From a checkpoint of a small transformer trained on Wikipedia.
Size: 12 layers, 6 heads of 32, MLP 768 GELU, vocabulary 7324, 6.76M parameters.
Architecture: LayerNorm before each block, no position embeddings, biases, tied embeddings.
Training: 515M tokens, 7851 steps.
MLP neurons of a small language model. Each row is named by its layer, matrix (up: input weights) and neuron, and shows model dimensions 80-175. Each number is 500 + 40 x the weight over its row's rms, rounded and kept within 0 to 999. Numbers have three digits each.
After each neuron's rows, "fires in" lists the words (lower case) most often at its 100 highest values on Wikipedia text that the model never trained on.

L4.up69:444477475550478524398484565513550491512546476490533497526525438483505549534494488479499560449485583456508511499502571437453435527584502543521476494514561514532405458513486481497420426459462510538472541493505441434484448536452604456452485508433495549464497538514505468492531501508523608541
fires in: "of", "for", "after"

L8.up197:469477529520608382477457454445490552537468486497502542460472502438494513450459525460531489528480430538502525476530471563500498512584517533406536493492516554529500493516455494485516510602545521514599515483568467482500494498443533586475444501531460545521467603525454521462493482418547437533
fires in: "and", "a", "or", "aporhina", "athanas"

L2.up337:501518436536464493500461509536531441471507530569579506462561493542549545502481514478444492439548585449558516495514479465464497519532570402445559474517489500471499502453513538518440538488512569508471472567561495473515542530401493447479453521478520505520518478513514498460552429478511484472
fires in: "to", "may", "could", "can"

L4.up225:505408455520530458421503544509483500528455528588470534439488440492465582425502523530486459494513537494566431521502482526483420488482561570479449497511459457529448415519532500499434440541442511433559518539509479482501525417539588531536531574488499476550451540558477491468536456468477567516
fires in: "to", "for", "despite", "without", "of", "in"

L4.up466:621524454510502500428439517476475545583478532496507482498495591443527508538499406529495462463435524617407499574573538499513442499495447526534483530530497456614470569505505487463473519491505452480541461498546531472489531540430483552532490521503492509500484534570562550488482497498477477546
fires in: "to", "in", "reach", "bef", "into"

L2.up766:501484530496490509456465493459445566588516533530447515482497470442511482514555428448468532483511512475504547509418534512503455454471498466491560455537539489413537507597463489489463539515410521477412543545541440591464488507504522518542458469515473522501462509521503555544506480569546502460
fires in: "to", "or", "of", "into", "and"

L2.up158:501519494521530491460455494465501489559490398475597503546491497483427449529537410523479522453487505496560569461486507483572386542424529464512469456559531469519548559461541438448513487474512444508486495505512460476477420490500485536544509540533507502487445480536579527548494529510492499477
fires in: "to", "by", "of", "at", "from", "for"

L2.up603:551496479485508478470501472555502492498514476557545471562482464526429538521420542498464501443452487559517476537487527448458476520492477474502528550509459535413549526507565579461418512535467479496584542452438490489479577502483582496537492488442554466478454532504540546448448531501520444461
fires in: "of", "nicaragua", "museum", "foundation"

L4.up611:465471397562531464525530479460447578465500534599483486433535501519534519538516454543444496558485518540503446544432489514465409484479461549508532501526544451518558552473596441510507513548449492548408465510548568506451529524517516512516485524514437456548523509518478491511513506508592544530
fires in: "in", "to", "of", "into"

L6.up609:436533490533578476530523472477486477573522481528435467504522477469472490449465545443590482561501508591487454461463478486459529507435504553426514471486473506480415553533510478496493427534559525551519562550540509504537409504507499503444477475533539494469550529479440533577539453523524531507
fires in: "of", "among"

L4.up300:497456534549506515509577506530476477465495571509460532486500495539475492397474469474531511463488468517510480482471468470512516514551538604572580551510468508498435419548566504498479454490476464568520451557567559453530515474435404495549511510530441483543482444455457521498480499592476476583
fires in: "where", "when", "that", "which", "of"

L8.up432:449587449472469477587425522453498510495504552515506487438511497487515485485436482573554488505510491487518487477404509515486389499501492574499525529459463489533433424486547481495439573506561456458554572520570522532433565502502478511520447492429497534551485536543523480505502488542519499505
fires in: "on", "by", "during", "in", "to", "from"

L4.up647:538561469510508465525455516454462456481546547497588524445556522461452526546486513496508535464471544507556466492510534476525489528422506517451495511530491472471517537501452455518564505507497424481515512547529524516480477508500529473485468481508467546489536549475495612532526544472482492531
fires in: "of", "in", "near", "at"

L8.up225:489521500493493531483489442496519518512505533498451451483475479502506572509532522542474443399551505551566453409581461427474554492478504516521485488483510525495492522450510465498529536554508436555389515494486484528446509545468421488464481535496452555476510411491571564498510526520588558446
fires in: "a", "orchestra"

L8.up221:511501511478501532526529532535480526541451544531482461543493470440499508485457471446443470558530557459477455564503538567486443445506497500446436500539583501492433492479472585505476467480507485446588491459524512505492570532539517447539474435497529586426445518510400417455518370505504512478
fires in: "and"

L2.up248:543483500480458470550473557495463539483511490449471570446588497521544495439512511453488459528570475525504541440502551504484508426395546543440576520457480453447439487542509456513559552516485494417530523512521462553504458484513565460495436530459474510509489488559510520491522526499506603480
fires in: "in", "are", "of", "were", "into"

L4.up487:557539464486531488552458497463501530513459508501508476479489544478552465450402510504507478449461480517536572490479476443483476488485576525468536445526525488449548456489492501462482522522540517523431503583510564458493561547487509472542573520522482456474487508507536499504539481492483432478
fires in: "could", "would", "did", "to", "can", "helped"

L2.up687:398516488536547480491543494513527448519491515531548543430484534502452543485456577497459467481478468528461498493482523458482434477458456482444516545532551501570460424443489516514450617511471527417516550505562508473545436511516532510418501505449546558440525559506455567483527553522442487527
fires in: "s", "his"

L4.up136:462622512535493485566557482483512488535568518551524519513488522525459534450486405475527461429530541530559464462503593440489464506497495493551439475488543469462480509546609492446538486461468464510441490528465517583482486510470496496439512503456483509511548457449504559462506495476520563533
fires in: "of", "two", "four", "three", "from", "many"

L7.up431:503504426483502494478508558508467543460520395490515479520529467482480470458475489543518486530611473488532452485521554530413457464473482580548576446469548544454476542496461521466484459505480505507469477526508458492563482540540552450515589503432531565441455522550532408478453502508498547452
fires in: "in", "from", "to"

L8.up157:438535527511517568563535478516465539524468492543541494480460490452472494525455464489459533482487549479456463508506477633443434499448533554499569574603503527399606439410437482565465502531553562452560536444477509482488499584469460459530496482485485465552474544482452447558427529542481483515
fires in: "to", "and", "can"

L6.up268:418490514569530507506494507479445519500504561517550545515546492502547519465514479497472528458479492479595506461493430529418515599457451571516494488541525493469453495459474488551487498455413450551460522495547531532440526526505478452483553530536498512558473539498490468487498508477515516425
fires in: "of", "not", "among"

L7.up103:534516526548510471494499494420540492520510580476520505516492423534511541430538452385419518493481494498545490472480581497523522459502484546446511487520512514491483467529557553470525501512433483486540555483589525477512480490478547461507524417532433528616451528553465450509456438505448460466
fires in: "in", "and", "as", "of", "on", "began"

L2.up118:597488506499519513527414491528504549469536499528485529495491619489465485551571448515483458469526591454542419504523629524465484445432528510495487531475551526496507459471515508434523521462470432533445472521463543504483490486541618498497515508475483527467456485501540432495547560468426436481
fires in: "in", "downtown"

L2.up580:531592444470456445503499519501396448546513479459461458478533507535443494536504529559545537488481470509484501489551532589487498533486476528544537533499493501490496453491501506516507542542450552515497504535515498504443592391495517464487490425536529597512451500473462545501429481550447539475
fires in: "her", "their", "his"

L2.up140:539516505550530488584494554501454450551482504479540510486510495476494408437572522482493556507505484559448488451441457480507432550579506532468448540533585503522484447509490532447522483480476459556529475500455507503507488506507501597540521411471559449525542430457506493551547481511466449461
fires in: "where", "that", "middle", "according"

L2.up531:517548444547520517493550529431474459534429570498455466539547451537442518478476505547462512410456436470487486476456381512471490545466484492514452472548451536565516485499541486515529517516457571473550458535535566524460501493490490508415476534452532497563529460542481557500498491517512475547
fires in: "two", "three", "four", "enemy"

L2.up310:488496496480468511472512502502401477547510568517502508440529501514523534464535468439484491470501495531443474514400519540517539465503471458532450580490558497435440457536621541495567559531416543509558512470542518549462454463507482534481451436442489543510548467518537514491454539524534547525
fires in: "three", "of", "two", "many", "four", "several"

L4.up216:564501477523462505474469503482501515546477523607480484478585497497481476543527492482446603470498504541510439545553476431407426524458499537476414596514480481476461504503524544592484479514469513534535464522499497504483502540408549491510513530473411565496544503483512493499531504439552529495
fires in: "of", "for", "hankey", "h", "in"

L2.up481:541536450531501533530455453476567502484528460504476448520489495487548553414478513496530490581454439530589485438485519449418509470505467503450460411485488508463582509472467490487542460490491489463578579449559463402517489471464531462465473536532492470514449510476569478534436556527500512507
fires in: "on", "in", "during", "following", "at", "of"

L4.up675:481523496494496501516528520488495519536534493516520502513587481534525481411542458508476540550611480462508551602467513375477434521505507606500510535460382531509452457415536544455538558457433517517465536558518442472480522498556467542534511517500579533507562484542455547533505552480459505498
fires in: "is", "was", "an", "in", "as", "of"

L8.up492:486562509515498498496457486484541502553561532441542563482502453555504473480476549584501490505469518544529511501538468535444471494523428535531496557494547582408486502563510473525490516477534497485432527549484453503446475431516415459500496534432470470496557486496598438451500509460525469474
fires in: "a"

L7.up162:508524524553510459517519471458519508513556476450523514566499502501575514513388509489442474452545547578449495562501439504485560552531478538501512496540481591549599449497428471441441554533448520519489453469471485541481503410607490455482443483522554463596492510422447574451507466510467549486
fires in: "went", "her", "an", "him", "a", "his"

L8.up701:482508462489482482548426488523500475476478525520519519446455492515453423497453519565461467566556516516469554492429446473495422446454606549446525453472461478517489458505517442490491572524470503473471491441506544546472502431485479535540565464491491543525452496497536486443433509434501510502
fires in: "the", "a", "that", "his", "its", "their"

L6.up340:484426474465482483528496442530465542541551573501507515479492485522505544456496506466409472433448462474582528457475449522498501527428503476431507456530495433487506517494554451526544539485459518490499579489516504493512489505501521494518471492493469499509498483457562532455515493483532463471
fires in: "two", "three", "of", "several", "four", "many"

L6.up538:582513445595467488499452549498474541497529506488485475461468504488520526531460518486524487430509540487479490534519467428469489512470462442541388522523502513459539544443550490499491490496503482515608566510439462479469482492474570452504473478488574565468469491529506469549457506593536530477
fires in: "of", "in", "for"

L4.up82:520419470501421447470490559514575501547471498522478472483563573472482537553478563430532561506450510499508441545474503471517513560481574594503471504508497532513452547530575519571535597531484488451520540488463492471483549513561542551500447502538523540499483486544488510505483456531639514480
fires in: "on", "in", "at", "three", "four", "two"

L2.up138:477526498596507447534488486608485428562505498544475422515591591501470457501515496424438490516502525533518459513536461469448486512503483453418479531512520477539493487466471548603516520474453531505430553511527493464549484459457481506483476547517489558503522527462471576525472578467484438489
fires in: "him", "his", "an", "more", "it"

L8.up750:495573518461480524533489533517512515503513446501549493446505548526568525534466481549533475437459525489539489478545507419488496489622470514511464529542488535524499504453502468494528508458503490453477531434499543504437542448446438481388523559482353483523497439570532554514424507514503505513
fires in: "a"

L2.up375:574485487533545482557558442497407458472494505504504453554534529503544521431533466530459507518463503462507553458486497459432556531459579558470540563513453561430557434454512511511451480500462466510470492531533479510539510543558575493491452577488498526573508470501478530463453428538429520524
fires in: "an", "s", "august", "her", "a", "is"

L8.up530:514541487534580506543447507523400518556612503466509425441373452505474533509483462568511522504440461559515506484490451549447456492539437461461527519498447525497525494577498471547584542523530515537500474547498512517575512450521515497438441506504443480462506535539473443483455516515514471534
fires in: "and", "as", "who", "were", "with", "or"

L2.up308:479528503530558541575486497520537526503452495549448467456452545490445518525435419493480529445575542527476526479487435506493494491520525550475520539515430495496519490471557513421504453473441510450513487485497482502548462551456567439515569530507474413493478505434539541525529534571515458516
fires in: "as", "and", "that", "but", "puerto", "which"

L2.up68:493497490507481522557464458516462527553521484529574452453556511487493487425470463576482541436478411448493485557551451502538419490474484472470479457461538482470521485487517523445494614558457523486469532518553444518464473446482527528460522470523466552567498522517543538421549463490498521539
fires in: "his", "their", "a", "another"

L8.up391:474521423536502482446438503482484572503500530477461534509494448450492522537586545490536520522562540515458447517476465551445434561502483497509473473445499524488500464468524481571508497541434518511480636486472578511471557545504489532540512478502481471504484506509472557555433535507469503526
fires in: "in", "to", "least", "than", "for"

L4.up233:605469507499506549493548448457499474480486478493499496520527558489415584448476488493480552475485482422548534479507518439531466572532523485471559538552587479485475526432522478405510560505521464471510545515503459508405531510551547470493484481465489532471437452484451478514436553503535510497
fires in: "of", "de", "in"

L4.up130:449511491463538503481500450522443375510515498509435497467554435539438482453445494493591515438532530522515561397474451543508527560459446509476545543529541546531488534540456493464486483487475474541517492507522491503482506502473485457541408529521472504568605598492422510540446473499552451460
fires in: "of", "african", "time", "among", "mma", "said"